{
  "n_layer": 13,
  "d_model": 256,
  "head_dim": 128,
  "vocab_size": 2048,
  "norm_place": "pre",
  "qk_norm": false,
  "attn_scale": 0.0884,
  "tie_embeddings": false,
  "init": "normal",
  "init_std_o": 0.0368,
  "optimizer": "muon_hyperball",
  "warmup_steps": 200,
  "batch_tokens": 32768
}
MLP neurons of a small language model. Each row is named by its layer, matrix (up: input weights; down: output weights) and neuron, and shows model dimensions 64-159. Each number is 500 + 50 x the weight over its row's rms, rounded and kept within 0 to 999. Numbers have three digits each.
After each neuron's rows, "fires on" lists the tokens most often at its 100 highest values on Wikipedia text that the model never trained on. A number after a token or word is its count.

L6.up232:562435542429418415472510474466532464525429489547547499570439639567489541528521496420485473540540471517464463460532533525530538595535445607557489492477432533464506540549574451531475489556481494441439613521467469509525535493466537426444439538376547573439402552467468593419534498466523603486
L6.down232:535513441513516599463473529434531541569504388425408575444520524437412422460375329500510498546479495495516522452484525466500515490471494580503486486519590460541545443397510467589493460523532506487429464547465571520504432535465556538537495436527544521549519538528472516487506492457514476531
fires on: "er" 37, "ar" 8, "ord" 5, "ak" 5, "," 5, "at" 5

L3.up818:549558468455485474507514479552578503462336491524481451398454545493448460527596538496555534448490427476537510550490492538475479591439493484345441489477469446596516634486494495486445515463473626551450582488525561562461547569563549548532556506542537505459447536427477403536577538471397503491
L3.down818:481497517506459483413501409507423531463390495525554477514481510417528535532555526421446516444424626537472488513510505421514594531456547493508438537446573560508479453502499475520478465524533468626501460502431499442522524557551474471568456519482479526612459472497501526514449445459406458501
fires on: " by" 14, "ased" 10, " on" 8, " direct" 7, "ument" 6, " ro" 5

L9.up304:624527501435496506494496485523503529529518481456518496507410446502509518468472529528486395432520559440455543590525573476542410533519477506524393518479472524493517426528449539514599580498545427550467555488524545469509545559460450536560538508488518542360468533494443472469486477548522494470
L9.down304:485527479449612459582455545518532531506547506575411592457487377524529487457503487548533432522494480495513514431536522555567501494528513489464463502515407585434473529441494428467599438498447561472465525477476440486546507573477445587452493492489463437499467519434547616511512514519560410512
fires on: " ass" 17, " rec" 15, "ec" 9, "cc" 8, " Rec" 7, " acc" 5

L10.up236:484566498469536445459537534565485568478525467505534480472588444503420587584503492545465409464504466421501480547459445418455449560528443487523539454497441473579487572533500476473401556509469475519538517419454513485493601445401551409557463432601418530440437475531536497601512483464606511480
L10.down236:445512552524501462481441476410462505517480478569515520462546483567497515522659488529452504515536572545558536477542497503538478514521426464482556519543455515452472573514597497546470517502496446579519484465479539466480482496530624472469470485564416462442528568467517506568501511501498443356
fires on: " M" 47, " N" 6, " t" 6, " R" 6, " years" 5, " d" 4

L7.up462:612499388424496493534522547532559450473468528498504410494473509395577505580603503490522587415453430500498459478559489519477518452536503531548500537463510508511544511514482591469557448480501516449465548390530467519432508530530571478448473419545504537407440511482477558427563460495543452550
L7.down462:534489503507493541561482440532531518532586461551510548475451562452420460444486430390540528441561532472560410609485470392455534443565464529519464538609566525560513527417500492564472499515593419504446501446534608515578428556542528567479580481501562449521588458453464459432473475502533459527
fires on: "," 64, "u" 6, " of" 4

L3.up224:538558495436513476474564434464508436503538433506445549535516403493479498508513503464494494498583447584412479467463581493548512528421486474544478465508605481502614443481495511423421433501420555472483464609501439475486508561476521571506543497544514522470537525427500543538536556539506473560
L3.down224:466429458626449479461487420487500508526479528429479524532497466484466399419553559472553585440499432571384498458533513490602534537509488397515432509481501418508497448495479589561391511461535503458609521524507430503541524583473494451547548487598499480506551451462469448540518613465595498563
fires on: " a" 35, " an" 13, ".S" 12, "ing" 5, " most" 5

L7.up790:519482515559497455455508477457586510542504594543547471458576508568429490533536527455489424445486468560559521517533463476561523457493478375566521471515497455585567463594488494481466464438484527489495548596501543574542481460410483451546580542482502515525531495403489449474567514454499543339
L7.down790:559496484529489420490438525530569550458469499513534505431477432390592478553458512569475559567427480466428564529457518517410535485466438540577454509475448463498449511468493501508507396521469406510481550492602549511544496475480535517494478511604424448465552538583497509551431577457627458468
fires on: " and" 17, "s" 13, " or" 7, "ed" 5, "ist" 4, "id" 4

L9.up232:468475482523478516510473507603556615509510520523522414495527536440512545522569469527466484465469488406504566494482443534467432574541490463483604493428424507564410476536510478433376445411489480558425396507535452485497518549440466472563520530501486474467501436597510503469495467498538594465
L9.down232:475499473543583462529463618420474467495504435552505434480564506556510494533479442391439471536539550549451447442498511580531493518464468478476552547384518535501465521499426406546431549547511519533587500545533472505536492514588446489473520463465513563447437449585569504547500517505532504514
fires on: " t" 22, " r" 22, " d" 12, " to" 12, " m" 10

L7.up376:550482531549420507476466513581438542545551482469512431422527550506553485481561432489530480441554400433596456489448626444542504543492493486622516576452519513543487485490443588400498507448474517405484525431492526460411535476578458481557522455508481544490462610461517563524389478539570436531
L7.down376:524476547441539492485538475438524380547437448583433492543482464538483591535507544462423586530470582540515500519544495491609481450464520483439495559544535523499429524474544475512471617531442457536664486490587585455523519455502538509479411501469434456453505462601526527430533439515456435507
fires on: " of" 35, " " 20, " in" 5

L3.up640:486485473398462540483534525499524596500446478504468560554451478487514515434435602391571482527557551519347430530456433484441540559487560505505507398511447473547452544516506464497540414494476448432443525536473493490569507562477590512644514535546521519419455544507539486605519491438512503525
L3.down640:520557496574458503465510461343490507584433481400482525561545522484491476483478540467530423522511404494480479487532553445403450558663520400496466442501504549492459470467488465497496510538528528440486496548548471548504497496497428466489554505509579523501506519573491549490444641618442530549
fires on: " a" 21, "ic" 17, "ard" 13, "iet" 6, " an" 6

L8.up71:541448425512500492518555465461538397504514459471512491539490605498486484509547527507486624458461555519550456519552492465472476432478482588501445579518469499532481621516537467591555445485506468527513530510467508502483484521513499538587425561505544460412448506542473441416552421464497472527
L8.down71:453519522451484440492480465509526471550577449590517463580468539502604539488395487514511524528482531490583486598449539432474532502455598468532458445496424417540520440507492527562525580482549488503504507454477577436557474400532434467485490496491428454536445560407470520399469480557577436527
fires on: "," 67, " J" 5, " January" 5, " that" 5, " made" 4

L7.up936:561525462505464451496472532555489537531532490484474435391475522573353506475451532490462501534578543531611451546492505509426482537474468461441415443546382517439524485542435506508529561516461499481511457574472593473478496459493570512459648526514537485389556520571534370521484421479544466425
L7.down936:607488557526488550547513550521489496455464421455432527473388563468474486463458541381506430474503517437489535526557584547438566542530559459485457497507455539464504490478477477584564482586471526551472506468546482440470518557384389514450574499562498445561537542426429497433507507657513397545
fires on: " Rec" 17, " bec" 9, " At" 8, " rec" 7, " sign" 5, "cc" 5